Weights of a small transformer language model: 5246 steps.
MLP neurons of a small language model. Each row is named by its layer, matrix (gate and up: input weights) and neuron, and shows model dimensions 160-319. Each number is 128 + 32 x the weight over its row's rms, rounded and kept within 0 to 255. Numbers have three digits each. A neuron's up and down rows have the sign that makes its largest values positive.
A block is one neuron, or neurons of one layer that tend to fire together. Before each block is what it responds to, as a language model described it from the Wikipedia text at the highest values.

Description: Last word piece of a multi-token first name or initial, just before a surname follows, as in Char|les Dickens, Rich|ard, W. Clement.
L4.gate85:135073111088163144082149090074137151152096128135077123159108114097112155124151138124143166138135153121126117168155155166132193086126138102173140125112148106128091075100146165095159161069109098101112091145134165145070116142138160164113111166135112185089122158110132096148104170149070134095126164048137109137094167198119134159119076127141174179111127109171146104101129175088137132156159095091128115145066165108133146066116170109124130157092110121105120123101159157144119159182184119
L4.up85:088124125172124145130169134146108129128090205191106142106100108174097152159106168100134160174080144173106130120151116087082099141116140117132110124136118117169123084084073159112103125075214120121066132148144117111171108162152107092132198195144060103101122098152087090091122168122140174140092082122133158173127086143086140184127103165121140115173121151123159197133133123142145160125179186143130142106150143121088125137092074122120126106163101111118147133142130142114152192108099118
L4.gate179:176149177132146133114138116135147100116152157138204134065055166069113081095180158170109074149102111137054159091129092155132138114120155055163112141129111140159101159099097147140104122068061166110077101141136123188158123177084105165095158159126100114079119100130219119164179114150105139158155102082131106123102096126085107131086099128112107152078112116120090137175125176102139105124153124164132084128140118106158044200159129065098130140117136117103130118155144128115108085143160141
L4.up179:165171135124120108116149132186174143144138177108096162104124173151097143141074143134154156125137137150090101166145137081170120097084151128102092127108139124130079147089079171173102080110175090088094091069148179157121123134126148150115171105171098141094144133125116130154202140151119176115137163107148134103155081153127147170131151109162077135160130153067151111096113159118113138144148058184141149122124162108184123094134141114105134106094136154127112087138114140198089111117094098
L4.gate183:104191135071140125121090100126124141151142115160133184127072108127152115169206174121108138174097104146144163128117095108121189078179148128147091104140174167109121135163120125111093147106113066149098136191154108123087149122057177143126172106113095185119119112107121127097169195140148135109135171100153116099153157101142129086107103083142155105137094097095149154195107183086148087158113146150132175157127080092112140094141107180150148104155135072137150156144141132134113084123103176
L4.up183:145133104101129175070136139137130185150135112069122157064126149195133119107118199066141165140140118181091117150146144149077086105173122086139148151083103110129150092189100099154184146144140197171153076140138116088117138118126112080146159150136117167090083052185155162058137101171076155169139154122090095104130178176133125120084139105149109133128075125088089122120144086164115138140175138060135115188137141111011109145117093147099179138157133143108141173140092140121142138133105092
L4.gate184:103132150187134119194085126189155174126089098137158177108088095131100087124167152117136135191112086155112134129095160167140138141117134130165107137122103130090185125132146141137114115137120117106187122114118166112141101163112157117110152104114137119053121126111113136129150156177136150138133140170062080109152077195124170129186152162025174102096054178143088105137137089169100124140147111137178154106183137112202106145156189152111160109123101188114153157162191103130113100099133107
L4.up184:137117212152180162096130106159141132123144110081118207121063147118119114144170165146129096167084128191111165142142083089174107099126143155146154119159120146076138130128165094152125124089134123137189108107110077094179112130100060219081122143119171114094159133114117142181095128116123107162143133133134062137112054104129192118185142134046110095141058133077121096156154170093144143091174098052117107107188122119198167145100125159151084139082146141135120117140125132127124129121135127

Description: Tokens inside a personal name just before the surname, such as the period after a middle initial (William H. Macy), first-name endings (Audrey, Jimmy), and Mc- prefixes.
L5.gate595:106179179126131095151139131115160081177083109070055092109077147148117082101087198096147134142152091089136101191123124111143124149175101082179133128134126112153150138125125141151083123090103109136096133101160129122107160187140127083118126103082102133065168112172182136094106167110139137059175150137141152158101128163124087146109152124122196099139121101061144147108147106131188137196104143109120138159122152128142147143163128133161101156125140103174184111121126150153093120168146084
L5.up595:101150140108127065108178174116147070157133171113136028126084101115138085086076103148129118156193066131132157162112139114134131126123025079163180102097070104151180138134101116200121168121101061122050132103166152108131178174170100124096176149158160158128152114162140128080127135092131101090108187109154095154129158155177085157135136102160140127132071103061115191106136090122148169177106169083116131116126117130141103201142075137152107155176171126104158145114157195173099107122142149

Description: Final word-piece (often a plural or inflectional ending like -es, -s, -tions) completing a multi-token word, especially in titles, names and lists: chanc-es, ambi-tions, Architec-ts.
L5.gate118:135164133073098144129109160110128168117120145125170134082095174143118173184076145142194130151080175121146124103116101147129095142162102111111095141117158136149102160140125127145133137116090123126187113170153136123132102101106166111144112160048135074115149134098147117097138107097163116136165162155149143157094107154195072111144102088189149167059126131177139053177152152134116141064123167141162117143127147118145133142159145156164093150189092114153143111120154124082134098097096155
L5.up118:165161138090142105136151110142102117133138112117115166165172123112167161076133153081114150124152155137140093175080102163132185132118150133139105144185052168138138110145184097148160146142069136114175094160139138140163114114084120155125137110152144119193148097114072131116146139116113088104117116119099133120134175109166120123077094069056136134123063131137152139144145212155196137140050143109128092173114112075147126163160121148133116097152125111182117117078146139132119058148105118

Description: The second piece of capitalized names, especially Romance or Arabic articles after an initial letter (E+l Salvador, L+a Palma, del Nuevo); also apostrophes in it's or Christ's.
L7.gate106:042073124126167157122174096188093107141107132110148148131119122079124156157111139093195134097116159126121127150129137165061165120110143133134151103136156052123092185104126125126116149112109101079125099143089103162090108159116165128040100146156117200118120168115123164164102104125129199152125037169143136113135085129052103149033145139167183206111105103095128166192112150148165167178145186150125125079137123090069141183111153097088121091129141164141138113138108089069137147151112100
L7.up106:134099146170159158092110191177105157121132113046076056125160210151075141144159145157107128082111133101179164075133105070125098103085167176141136115170146087149093196103155140100152140073127081161140114151114132153104168103166097163159171143135095066105165142163120128157085132084159138161117126096118161114164117153154133080147178075154124180192198155149141088152092095157166142117146132095110128091137128086121083132163192118144111054096131156158119113163115101116125122125129129
L7.gate107:116151105115091108161114139149135194165103109091149115133084125206116151141150162099175162152111127121089092142132134105137081102113186106075115167145122175156122097122124097195126104054141173119173144106141132105152073170118099120114182137160130106152135136096111151098091091093139165167102143172043133120131096083104170083149149122194132151166188111161120136101123153163112164093090173120149144142123194110104151141123154175117068116070166084128117087110139171092070117136117119
L7.up107:123108070112100155126120160082134151161064118097117173137138146157159104134140113118145135156108160145118112100089157146149168102127166112141171121161105108076124141100185132115160120125137118143136178184097140111118136120126132143108117155114089181168108094167130156213113126158125158079148098111107087138205123069131121071144177129142162125100103137122118083069145156102161088088129140088140129165093121091117146119174109111104119054084140084122087145121080122093138107159216178
L7.gate123:136150139093154085184130166107045126118145083122111084151087104064115107135173145088165130072111153133083083106188135121126043145173152120145155135152142177171085168160114174112079139150124157093121130175167153102133121173149091139148058119143090152138156139086128155115160125159122143135184114112091122097106162127079109170134137126145103156133124141201118086083137144070134117101133087169145128148158127143116082109182088197124097173160211151107105154124146096164097137150103200
L7.up123:070137128157159103121108119116104119064101137061189105209127079068067140056136122130137204115116180160141111123133135116132135098078107108121170130156153129159128143156138175072076095167130119107134151099095150159164097128090104171168070123085129124139031190154124130211147112066163127197133113106093107066132083102080057144096118120139156171157108123089151094119154140105088145144102173119115095150146128115174161129175150087129124103096107127112118167122115143101132139098130132
L7.gate151:187108100105135092121170205183088141156150151132078084123145046161098175176093105106141182069153120112115099160155098159136140131155160135074133127141069154151098137147133126135091179150110126149120151135069089078125158092111171083114097110099103117135113181117118139101103167141146150129207142149074113170096093144131086159116114102106156095117092170095114145092085161105102162119159138120131107126134065159153104111191145155166150171106151140105116140148118125163107140081143092
L7.up151:137138099081168138099144166119088115118124179120163113146115077133063147134046118137123169075185190149080118139111083164108106124124145120118149203131117136172133114164125141174098138135136161171114123136159107085111107092161084127111165143111109116101112171179122123089093116182108123114158100088136115132100143148099155076104082105136163101172080121125165097087104162144159176112107183114159138146154047078145184121225144148139156224100100118097136105187099114225103148123132080
L7.gate295:203149142166115129133153109179134162157131148075134144094109176146149175144110115101147138090138138120113141111120122086096146152133118083119064154135129124111127134109155124178095122137151082178128163147145089139157083161151097164096066097132119127140143104105133151080119148183139093124167105146127130146150180122147106116128077090160107153147051162126103143114146170082117145067078147160115111123147103149131084112180101079151099091115143152179125108165112193136102150096142149
L7.up295:109143135143105103118191189109186122117104116147124186148091192152134129141072139086156200181144179167096151135148140148122092154117103105085109115120058089122116082125097154161087141157098130115134157135192097113162098115130077217146092143109087168079192173152065127139133123148147073140165136097076128175196151105148137099112128138136117192116072112066131167135093139136151101127140106152149097150144134150083173163177122171110106136097168150169091084194115161079135067114126075
L7.gate326:115085187153160108158084170094068144085095122132095169153121153116156120174072171107098171104112118125042101172140138141147114174117143162061171174153150130141132130143124095140158174061097081150178091133144134151148154137124139063151109093131064111122184102144168144086183161119113129101130112151092128136078120135100109125171101101177147080135081203087110072142126136152128095159094083155095140150120130050169101114107068133142151175115146125110103128169095097146142158095115090
L7.up326:054147122141074060122106135063163083147077112145075117157110099158086085160093090115125131094144143109121112180113146101077130151132143173144173194167143169142118083187123090109115166147090163155173089150104175136117166051150133141105136168117124158121126091096157103104137163176135174132119165126107192135125104162096099159139142122126092085109102132111091200145140130084102181110140167182120099136159117159082073100067091174135165122119153154148107141099163081084141099126109125
L7.gate376:147117167099087120198154115124077144121155140079171136135115159118138122086137075137156140154183169160123118111139096151146100135163192177153137141140103159125075136189122152131157153082147119102144074151107172129182133114156141126140122168144099149114145147093145104118146122115150134086150173152171145211131188126156142098099157084089154124118121122125194127145113154057113048114096126133125105151114079126107146157178126088134114206149091200158145103139052118116091064111147113
L7.up376:096097105181113100136142121142121090141069110113085161103136163121154175114130181198145119151094099160096144043118129142097132124143126183108173131125110099181108089164102158135111103079131100085165163140140150170143142124129158183156150127141135111135157155083148146073096115204091133141138142086131151119088151090137158120182081138079015105079116169141107160167116173150095149146106130105181123125110069138144123102137137141085204134101127102089160104163113149144098121168164136
L7.gate456:057078101063176095119122120124138130127143100109144100144169044095145090135054197054137117097134150180111101180152103155107159131194141116136151112135207096150122209105089143127154138168130076136120149138158106135137126087135126093090116117187125104160198107060123111075172118124146169111158080162143082103125125117109118156108128172188148083120134154106152101132155155108149141051155133141156139131092153164099091147084166139132114185131136148165131079148154143181083104149126168
L7.up456:122140127069171090138102089115163146135133178141147168193199087153132137153080092086124111138146179120185114142142129133166130089192124149120109104085123084141163149174144136146115123168125139109114163145142132104148148076164099089111103107130141150147151170079069130076142156111143144140112067158145148135147159049136178173108088117144145121113133146133150149105112144188105108089135134130125128166121122139100096096133128162105136163120115137104140072163106147197159141098144174
L7.gate533:082126157103134120150163159123170125174100158052113101149143138141122148095100119117133107174113188139108087137162118163080182100130085110162161163142141122126109086095135151108050145192104148128143130115115117091101134115096131140156077119191118159163105137106160113081121092141120156160141173104074054131073136111148141129143200138117206130124124101085123061149143133157128093099067153115137147067153072120139116159149092161127167158099114123191151093138126158163084139142087098
L7.up533:068114156134133113134122141131094143125162185068151132211122169111106169065075133141167107156160116121119140114117154114192137103145118126176160151146070100118091131096106184159101144105147123070172170146155136142177125144081145129153072127153126167163159126111070085114140088115120164147052168128089135143116126080165222140154116132129164125173114130123205122148118120161153182147081154088125107090116104183144112088186103134119197176091083129128097099140101114092108125127132123
L7.gate615:142108108180109135160160172177141126092108152098139113111122154149116121159155125116116097145119151119108085148125155114133093108177126169121113142159170079158040144092134176120075122145101091139199155102098131111133191091090110122120074104161104144153170146077166135111237103103129108128128087190117080211135073146144140113165144129114170098201153145157109106138146140087099118066124099133160115123115050103125124119164128190138138145116147110104159077174129106132107180145127149
L7.up615:167102124171117154121156205173156133073137126089201118157049127129146167133098165158103169158155152120139094158113162212145159131135116122120123104155185082187120104105095072160103095067112146158085156126129080151169128109111114166115162140204144120135113089144145104116148133140111161164156113125089166162129115146136170130110159146179116112155066195146103062129133136146080128134128094151168112117091175093116061098127109148188133159141155080151111155091130120100094134077138097
L7.gate638:127097134143137093116176142094189081108146137073109064143153173175090111154154104121079171107085163141130103109111157095109135153139088166200129159109089081078104136107150149155107153102080130136157116103124125123112191108162130122092205126140137108151173137146116152156119090157190131159131120193113112107136074107115099108116172172074172125122073152153160131110206161131102132066144180114125179110130118124171053196147187102125127131117087099118146124102155073098120124072097160
L7.up638:098072106130158149103204133116168101115143162124111095169165156140121125197126097178105132094210105083089079135084133065157112164131144195193117162158144082138069142190124117091109195123132091082132113136051150157150141164075145114119117097106100202163141159143106138176135069132142120086142167191125124095084123106152111109125160115076086159121088154122133078123163142103110140127118165128064130078072111104167096163182107154189112115145084133106101107111091093106132158111107117
L7.gate657:085195118144103162200105169125148184132138105180131154106080139084152130134141170123152167147072193100075129124109083110128106070145110099119135118138200118146085113086135194142107128144064095093103079151112108103103146104084085143128108083159111097102146136102127066135059200073104149096183070152137123189145062123117060129092100155105121122084195135098148125145124198142138073091124117137150141076132151135144104123134142165110116139106157101113131145128152107190128132173117123
L7.up657:102211120202150132121092118127106154065125142119112078147077106121091115091175137122093143148085172089099135100063138114158147116107088107150134111082133157094158115132180208114123122155084108062120124128101144114148136109078147137157081115120170063088112162122119103167099129094089102105131122195148116161200081170164098112100121091138124149084146063107138132148092110111121071138098156079181108078183112130133134139138107082166135156127163093108128154143131079194130128113188084
L7.gate691:065094129129164088118084173084149153132145120082126155147064149133100147128070118171142130093150120169056077133132162104144121105155162139110153167120159132144116163144148174168134117093115122133109156169090093154136114136093116092129170095155112172153109107150149135169105115106159153158125092086088086138130118130103149122161137186184179171102118165122133154093114122109131127156105101149128127160134159119100144059182157158120146095141137082163118122141074149107184095147181093
L7.up691:088134055163151062170130136142079146096189151125105144161127109115044148168143098157187111092133119163128166116196176094137158117100119134134068157153134148134069132143085161160105086085083097138069168144101083202143104165092113146112206074096083141158137115114139104116141090100133122152115146109113134093112142153144139135145159184145116118072098160103125155144143121141134138117097151149108137112155131124113155081204142118105164184112145118115076186074131111145147126078210125
L7.gate772:136132210136140127178191059077121132108177118178128101121176171111135097105137173116088114102110149148104146072139110156157180141133149116135078126121136078141075086196127123143102141104116134108149141165172099149089133090071144108152122089132157142142154172123075130116154156126147120123130144151090150095126163191133131137132153073039113114100111159170109086195120122122108110191149143111205146107097113080088120120153103098132129097155135156123133113161100145158068096160101169
L7.up772:135027124181061156084092135127132112134119118104110115113127157146100149106075120152115123151135155123079111141132157154085135103151076158129114138154124164109124103124134124139127091177072127086147120166160159163115162170107024092159130031122089125158103112143146133143112141144162086138150150159099136094053096176178148145129153148181136118153125163115137203090125122107100138187018164111150138135113092131046077113182116087104078129119143187100094201193142149146077141144092098
L7.gate790:135160180156078128171119174100077154107099140082054124118154147119115144136120129119138142155180128122086105149143132150143124129152171123146139096114126114159110151132174190100017147110111124093171166134117150157151132103113174092122127091098120092179109148115113114135195071131136117117135073083111147090170133111198158146165100134129107138135140133068061061117140163070111168149091099165135155165118117075112117110175134113152168104138121079108069118076128155150076127095128086
L7.up790:077149179084126128180105146111102093171088183134107113124137104164107116150094117116104154155068139147133127141118102123086230171149177157139137158168155154144118151141152137134150100122143122139052147170094188144145154086111148152126164092133142137150109164139095155132069075130148090083135141127130164167140111097100133077125104117116153127090145082111193138152129119153172117104160162146144167095107151066112074082157123165165133083108103121163135133187161095145051063127088109
L7.gate810:132133110108071099129146137108163138159040060107059088180139125142202108111064124135112138090168145143148109093115160142083123118119119095118129097095108116108101104149130118138094139120090102067125148210129172139080148090115091121157086149168135140125134190111156123131171136089120144178138078145144131113151101130169083112156104168194133086185140101148127121157121133135128083083135075149095181078125139074112103089120157176150134129084117151129144109186137131124155134171146071
L7.up810:093094115104139129188120132119167143179122139131128153161137163086078100150095150111106122156161093141156175122125102133092160089155138121113100146136150152113138095161108109105055153155155129151157156138092093099159089093133149097187148157189170104153127081028138081123083169163096151146165146094100114103145155132157094061149148072151126136098112124111189140134076125139142142114124175115188120119191108123101122099079161140109103106134092139073137125151082115191166095149110120

Description: Mostly the word as in such as or as well as before a list of examples, also commas after place names (Dublin, Richmond, Warwickshire).
L4.gate166:117100090078179129119141087142140091133153148161090100132121136109128166132135117122138149178117157160091070154121115141165178132120182147126127069162160184137167122109159164110125142116133092175100094157172087123111132149109130183148101108121168094101104189088147108149169118095098163131166131064140149144162133188095158112087179142121106146094152102112097167154122157138139181125132117131137107127120062152205152073113182084091177192173161090125107072074157141134112093139148134
L4.up166:122132148174188141089158128091119122109159087137088121155176121154131093117152176138114163152140099097148108142171139092160181161097073182132126167122163140138134101076065163127106168165105136129120075140084118128158100156152117064128133101184131154103128185106145124097166166158110086113115126090131176140134043128106128123132141152034136156144093103165177132113136106130160117124113128153071089094193091121098126126136135165110196170151179105158161136117158209100131188102124133
L4.gate500:123097056062145125065145074106144165080180103113079184024131117126084185174125161068139100163168115116171130065145138135150126164128166161104110149127132149088107121121122111123129107108130073131171105070090085114127092155103153156151116144164128150090158101149158091172138169128134144132091135143106106121136128125131069106070141086122116123080108104087144154119135122127164089109134128111136119093123135142120077154129117168158156175107150154157113070104114089134139122142137141
L4.up500:082121103103195077136093162138099138044134132107120133095138126061144087146143137145167132125090128148093158175177178125158174135142074125160145116142137141084141140141112176112056132191124103134101111084117159078154141135083083126078126184122078147126072145121181091131146119124068105067156103095165075159134106167083115157142144106072117072108090054142198099176119156111119126123108178105095120126103125121095204136146161071155129167163119121164079115151106167100128167104188171
L4.gate630:145124118095141124125094141155096138120107130156093130088164132095067141131172133159082163114112210150095087144117108096144204109143095183053130123122128069073127134049115149145098165134095154164147063114168155109121117104128132082152084133173112124091127112184079109171185136115161078131163125120117107088211109113122091148109144167123116118094117127143138121132109147094155104067200106102147168118132130077077104118113154188186141155136152116051047127135124150121128119140133165
L4.up630:192081127127096129144162136087094097097202128056078090134142144178123108092177133140132134108095085132097095139117148080231138104153150111082188137138130093176149105078123128202111171122076177152136139110156050080122071112121134124125138137208124104084058113130133110110132088129100154117064192118118176116087148121175131077097151213172168121101115137108115114108144132105158161137093139104109127139163172133179161093121119172127159131125090098102125167091089100092142126136116118
L4.gate650:153127134168067160160099119168167149141158126150068169124153185100033137103171156079113147097071121095137110127109157178095204175090105155157144142139111092147171193146204128121144146173072166106133099107158121100133151189096151114125175070087120093108099075105113135131146103165138145119051150110089074111089114142135102061149174122147100177153110161103119102126139136116070180140128070156139128140136110134164150086131104081105105081106094085140100090115159150142079109111167129
L4.up650:104115103164176084129145108151096111145126125121139071108142129108118145155134095179133174109170097097097107125137153171163135128099120151123138109132067161122083150150128145151090182140125094120184124159151089161157115115128124174092146100160108140138088152048166120123099151115063140125109169048167157118130123144068171186140119112087142143168112151165185101149144150116144091105157135065105117143141148168121144120216115084136204161156156163138107085116143130087151145172095104

Description: Final piece of a person's first name or middle initial, where a surname comes next, as in Bob, Josep·h, Nathan F.; also line breaks after headings before names.
L7.gate30:146133119087154109132149146079174086180125108140144160082113155124120194092131162088135181159111133081063129134145128125133108108142121094147087125097187084101151182095138180160096086129062090155130064129191113127122169182101123113122082066147107102108183145109142159101184147130092130093102129183165115155084109199119148116136162123077065101110092114128116194116114171122133110105139169195134130103066133122155118145153083135139072203162119113076153141119106145170122094147141135
L7.up30:070190164139158077088137116168174061110147103083146166157109123170148141100145170094070143162114068145194103137119138112135159126178131110068061114182176176170140219077126121169081143139103077076090152113093036080156084139084151123062149152115092088138139148105061130145094123134143154089074147078091172108083111113169093185134107137193139181097130143140132219117127132099136080118041058117143148148095169125115101101104092080126138156163136097166106164141156130166185091144128144
L7.gate97:141166174095128155106083172112124152176099144158099160142113106179127084132143168124094171078093115113145108198065131138115141056133107129122122079157096096175151183061092172199121114127105131099096111112111109122114142190099165134134154114168155173114136118079086137089132159091128183117193073156113102144097175126125137097123136167112127089163155159178058120132087134128181125157129107102148151143150106047125165069125184187211061125093101065130190153178118133104152179158145167
L7.up97:210163101071177109118060130106133143068087191146147126116113106144130115112173139170125123160164093152136117154119094145160112094071166150164140139096137209175141161122090175137148098150129093070179137110084131130126088212072163105112137150193136112075120067078072205076129123127135135096103131151107129128128160158160100106121181115126113116144163116143115159130073155154126090113140148125111124183179037070139162081103201141154115181159114101128130124144138156117133129108199150
L7.gate110:158100166134112107149037152075124145157105126056137151134106118141137082104102175103156123146120169197093163138124121112132109126151192134153134124101162092134141191105095176167128125150101090111128122141119126153153115154109121129146094144162137135115145094061082143124123133154141139116141106108077128176150105125053125136173133092135207113195176108188119091122097127124128152111106106152131126178069114060123162087127137183123111159156076123126156140145179137105099121120032103
L7.up110:153121204146181125143139137110143187108157132122149117106067134141113077105112178080116123123121141107133115135138127096111088129170147037116141110147176129173156074100125117124120137152131142141145124103136086141201087176106125163149159098145126179113183174082042178085164121080090144138144116139099091175155112132126151087104148092165122109142086148059130092097078138128148117126164128087135130120117162086084122129143176161103143136120138118118147162155081162168121083130150115
L7.gate113:077128090133163169110170128159117180128131134078134153172123138101113073167162110158165131165080106086118131111147117078104105077119153096138135104170087173177114118129087162116101160147102064111154137118172083114147122163140159139145113134112155090156126164030131163098123103134131104116156128098112108137154169136101142127109090161082132091203133164104104097138156188114110087059079138219124161083119106051094191057102093142066145162173064138078124185123132146121081113135102160
L7.up113:102151112135129098129100112147114148158148157155089108191147154126081084114158169110094086171069184144131183170120165154083155116113150118180028085169174128165121130131163160109116175062154139149119122177111080055115103089171185088169058168099110113099143187128168115118129118093085133106184118150106090131174160117224078086177171149160162124130116108107168145087111136076087092117068133176135156135134106114160157139136154113157102156084105141135152134115104139135124147179098129
L7.gate140:068168148117110133160114119146151103119127123160178127123095091168137132135159132107102083161114134148175165150099082063128131134169087154137103117102114153176157102114101160122085175228068087121167073131123202130157138126135118142143096157105181116074150121137141124041156143138153080066177169143122182137134134054162053113110091149139117108044181106175181136115118078172096097065157157082151099167145097115154130155124150144189135170160159128086092088109091100158150095120186164
L7.up140:156086146104077108088110159145135073135129064102057220163123122133143127144109114097113138152087109125094136148146134141107104076112125152100122104103087086118120118141160124183131130149148184094107076110110131114115096056112103184111107175137227139175096153159142110142132133089170170117108119124118198208147106146154099101166035111136144085134103127191108082140117118104135102172161097088095121160172148044099127054103183136176110157108133092156121097093103126079183108168114124
L7.gate168:078077144094133140133157114146079094125085097106114152129151147183187097112107147139143124153093168115076137161139163085108107111187154114144121126111099186168091187121103123149168078120100132111132107081153106140112146107072085151125115103114069149127170165106137141113133161149184122133168122116154089198123143118056134142140077167155105064141143149203120094063177179138161120152066085152115129143101108088142138123167130164118113158106151124101186136128093139119077179159067092
L7.up168:078093143175169184110145120197055121094147156089169173120126159149124151075134085112171083160143127065110168122096192083132106127111187121134124188132125135128125136101107070191203119130166104087143131094161127135113187134106130138126066127108150207082098177111180165116113126145157098143158187157156133189132126120125187169116109126119071122124117166221177085130116156129081184140135073136137148162124133128138174073149132130157105150131126089108111152144128074160124173106091104
L7.gate175:108110113106214126126157110059066064154108090086139118101181148137109114133088144049171067152090188213169103168172120098124150145101152134125130167117114115139186158079105080126171094154113132131105125078167132072122056150106093122170044131124127133129178144133151116129098132121149136098119122156168133124081118197110117072088095151117125097103105118143102138122138095099157074192166111098102135152129125080121085142099129060159118152124139100121170145151075126133084135092177112
L7.up175:199111170129148105147067100150080086127153091088149131094112052187130177089085206122147108136136160076165163137146144104144100147166110162108087137128137111116199112071128069160137090116124122096122121122146115153160105175116162127138108146157118104115090137158160160105139115170156119083112131150168172122115146154093160064109125156103126089136085095148142151117118149079124079112122116180141136114102124140128120126168093157056165146180114074135155137107081089162136158143152188
L7.gate177:106166098189157121186117162139141126144152142098138184111185148076189113176168097136180120108160143111115160092205165121072102114192080148071180118192094082184064145138147125167120114144121191114106137043098113171175118107094112174113167121154176126115069158092122165130131160158137129144081107152102138095061091087129121140161098147107156130183142080126131166148147113135073134084184079168072134122135171173111096092114154111134096098073147071150144121159144093136167172096157099
L7.up177:125118109138141106155086108137129117176160133107177163066102181153152144136141105109098151129129094137153150099122129097123119131138117147138120181090101122086091101154147112141139106160136115140126102031158181179153122122084096163091154126111125100065123126142179156091093126126133139164148137128100181170125132109135196157095183154156071144121130090075146129176141111141087141175146113151175118110154159158150116136157132077168104126155125101149151138142106063070099199079107024
L7.gate181:127124149128150162114085120068121145120164085116072113113049145131112111106127166138114154171092115134108135139149112168197147112162138075135141129184179097157090139099099169136067146187117101137098113164178136100054084148112084178130149100197070097069139107082192104074174131122130158065118100173144090098113112160042132128100109105095107121140152180138089089155124173098134090137133097159129135130132132092133107104143152190117106166122156126079142073165150092120128069180163096
L7.up181:130171099094147113181166172082174123105101165124099148133161143150121097151165162113191140133107115097130139104092165047099103100171167247180117131113087130131135144110120156159098122188113141114113110124093092075134167114078086120155076156160093166172137108128116218079135154118105179161191157140096113131171150148099108083154091131110193146151162114164145152157139166109082080148209092161177153105150134166151108146163093128131132134138117113153148118100118139138109168109121118
L7.gate218:135138091120106143165097203097175163103077130118107112153067092141121140185116091064117069082118134167124089077174181099063138151160146131163164117102082135147178089089136147168113125112129165120192137175090132152126132074168178140135139090073098088148136144138099134148137148093160103113139108132051108141077149083076092114135173087114180144188100112095151147147172156129076165202124109184123095100142132090117092118173099134150138102149164139185097175111165164091134151107084145
L7.up218:118061085151147112130126132128148100137098169082185099157101118176104138138099150143131186146086123127164122056138119114127082126084132198164135140091074124112222089050136089167114126127138184117148137100068125154150135129136111166214157188084172153150129125081064128103101155133133133147121196097090078140075115110142113106067143065125120181187124122151187135140115142110127106185133087125138113106107100160101171115170153138147129158161142120154117146093157112143122164114136163
L7.gate302:125148168148176110138095118121118120153077060115137195144108149109173110137121149083142130149097154170087085151140163090090155092162132109131161124117172113187127168075130201137116149188144101073094139120179122145118117132118099133110075084163100125082199147143148166061125144076077145130139131164116097192070113136105137127090090104101120072154089117118169135184135140121132058126120061148151147169157157088124118088164157193142145165116143155159133134144162121150137098164123112
L7.up302:148110162106143086130034175149091111095182145154119128099118141183125108074148150084097129105120089168128115168111107069114106127095099153188113107106104111140125158150162132138100142149107170100145076117165108103187117165119114149127131138080156160075141115165099137088138133127121125151154093108082103171184169128119128104131037093190161147157109106171159139139129139142080145095116014173151095102109170134133116174164113135169078189103096077184163086168156080108098149122160163
L7.gate395:081118108120194121111183131134174122147197102145104134132076131145141152116107172141095152126105088127088103132141088172108136070121172104102159141138076150177180178114082108162072175162120134114094106151114131104115151113072146115137111078110088116118126101098182107142143204147120128115148156142143115108127055087112138062102116086083166219096106131142134134157142178091150109146147120129149118138198122152102103109116116092100147100121151146097133083097144176180113103156123111
L7.up395:096153163105158056183069151149128117096096110193127128062112124145147150114112139058139213121082084165172132163126139102098096143120114146154099126126206147123158153103119125101156123137174113143096107108138141111101120163175170186110134136122083095085160134120122132079144152171160144108136151097100114157152119174079135094152137139212069107128101100082083191142138192110110144057084121181152128117094147162107112223095079147108145107097075124187094129144128091156106136176118153
L7.gate603:151165175131184132121126058113100169142172063088091189115161115119116134128156173095138107068106166151161138144180122147111068103159163124105120090126193148160135128108150143132135117157122142118087062068107112079108085107069139127108153144139172108048161161163102148126104161051113130134113092139110115123071145120110111119040157202165128129134104101139114142111133104104140099176171093137122168146168182091144126136156176106151119112169124174115107107145115070074134128082113090
L7.up603:170157158156085130111157081130175103128129118117130150071167125108140200118116184143154155162124170124114198133127134076177131118149127126143063184106160135120097115093143166150087118138119132128201109139149154098145098133115139099100139164131139164102117158069129118084155147105149089077121141125142157185068128112172165134141143085175154109166117109148129174093121136080162157096154127163130111112134074166121165145154110136147102132126169142123171119110038118119053150146077163
L7.gate631:099096159099142165099085140097158126125098078091144197136116178156129130119108191067118181129111130096080123198127168141123080085168130116123153150117151129159121184116092146178110155170104175151085066069170066102133186095090130128085109085177076114079142163122117132096062178088116171088156079106125074117079116131107141115144124103153168074132107095133153116169158186101125126070168036170147113110117178111168113109145087144150129188110140120099174128129116144137121118150133152
L7.up631:138124131113178101096068122123150148075070160108166144094118106104144134097114202093086166157114073093112174144134153179112118136163153143116126132117113182135182132104092164116140097148108128149143151109193118084115115145144104168126092117137055115096180129140095113077124148160093119105131096126132079162174091136102154136170123096174146136128089116066175127142111203112091087103170115121141124091104119116169125117156047128177098174147160160075161100162152106145126098182156167
L7.gate667:059123193129222110137102103136125084114110107106138129090082131135127112098114194133125099148136134079113078164126128101123151127164127114086149154132162099085200145153122148097114139153160175120164120158137153131112125145097130104088126075128098114112163181139155135119091132156146145080152111134140164171127136178031156077160098112134102157090139122095094145173162154094107110189144073159157105172210182184145180173171138101153115080138169134102134113147156106183165122140134101
L7.up667:127144158146101060117157180073115154113114174137160115143081166152140136092125115166141173129142103076065129169117096106108113080106175157111143157182084109101089174117113174074133135140147092125149169132206118123144168137106105079107133099128124140152074122125150095149173173112181113128079189132147084165185095116097097086182085131110165107104114152131078162134105146098127213146143096152106114117107120138157146126132158113066081114146192143143084102171120112135114087116153095
L7.gate700:162112167091108140147104117142115121090126124165160146109128143153160057157149200131122136154161127177141128154163106183116105043147137077155109196150104096177170141110104126118132098199166111128119117132173148124111168077123104149094116136098130110123215147095097183161160171117172104076156137126125055151120121157098073160153069128122094123120186146131170130139114176100120108089086110116135114152099143074111129153089145134092097064197160163128123166180106104089103122121148119
L7.up700:126138107156072117177133139148064128168122148111173177104127084143097097156148146148065119090111124168060134146159077163180132056106155146102114135113085164146159162164125169091101107176136086073127129106158194119133184111128111162153119130111117112179141126109153137144148096200181107113097179126149127159135123113180122104169139102140179124060143147124151112133087140075088078081175131143133114154120142121136132098077114153116118149162070170140114120101150103146138119114137149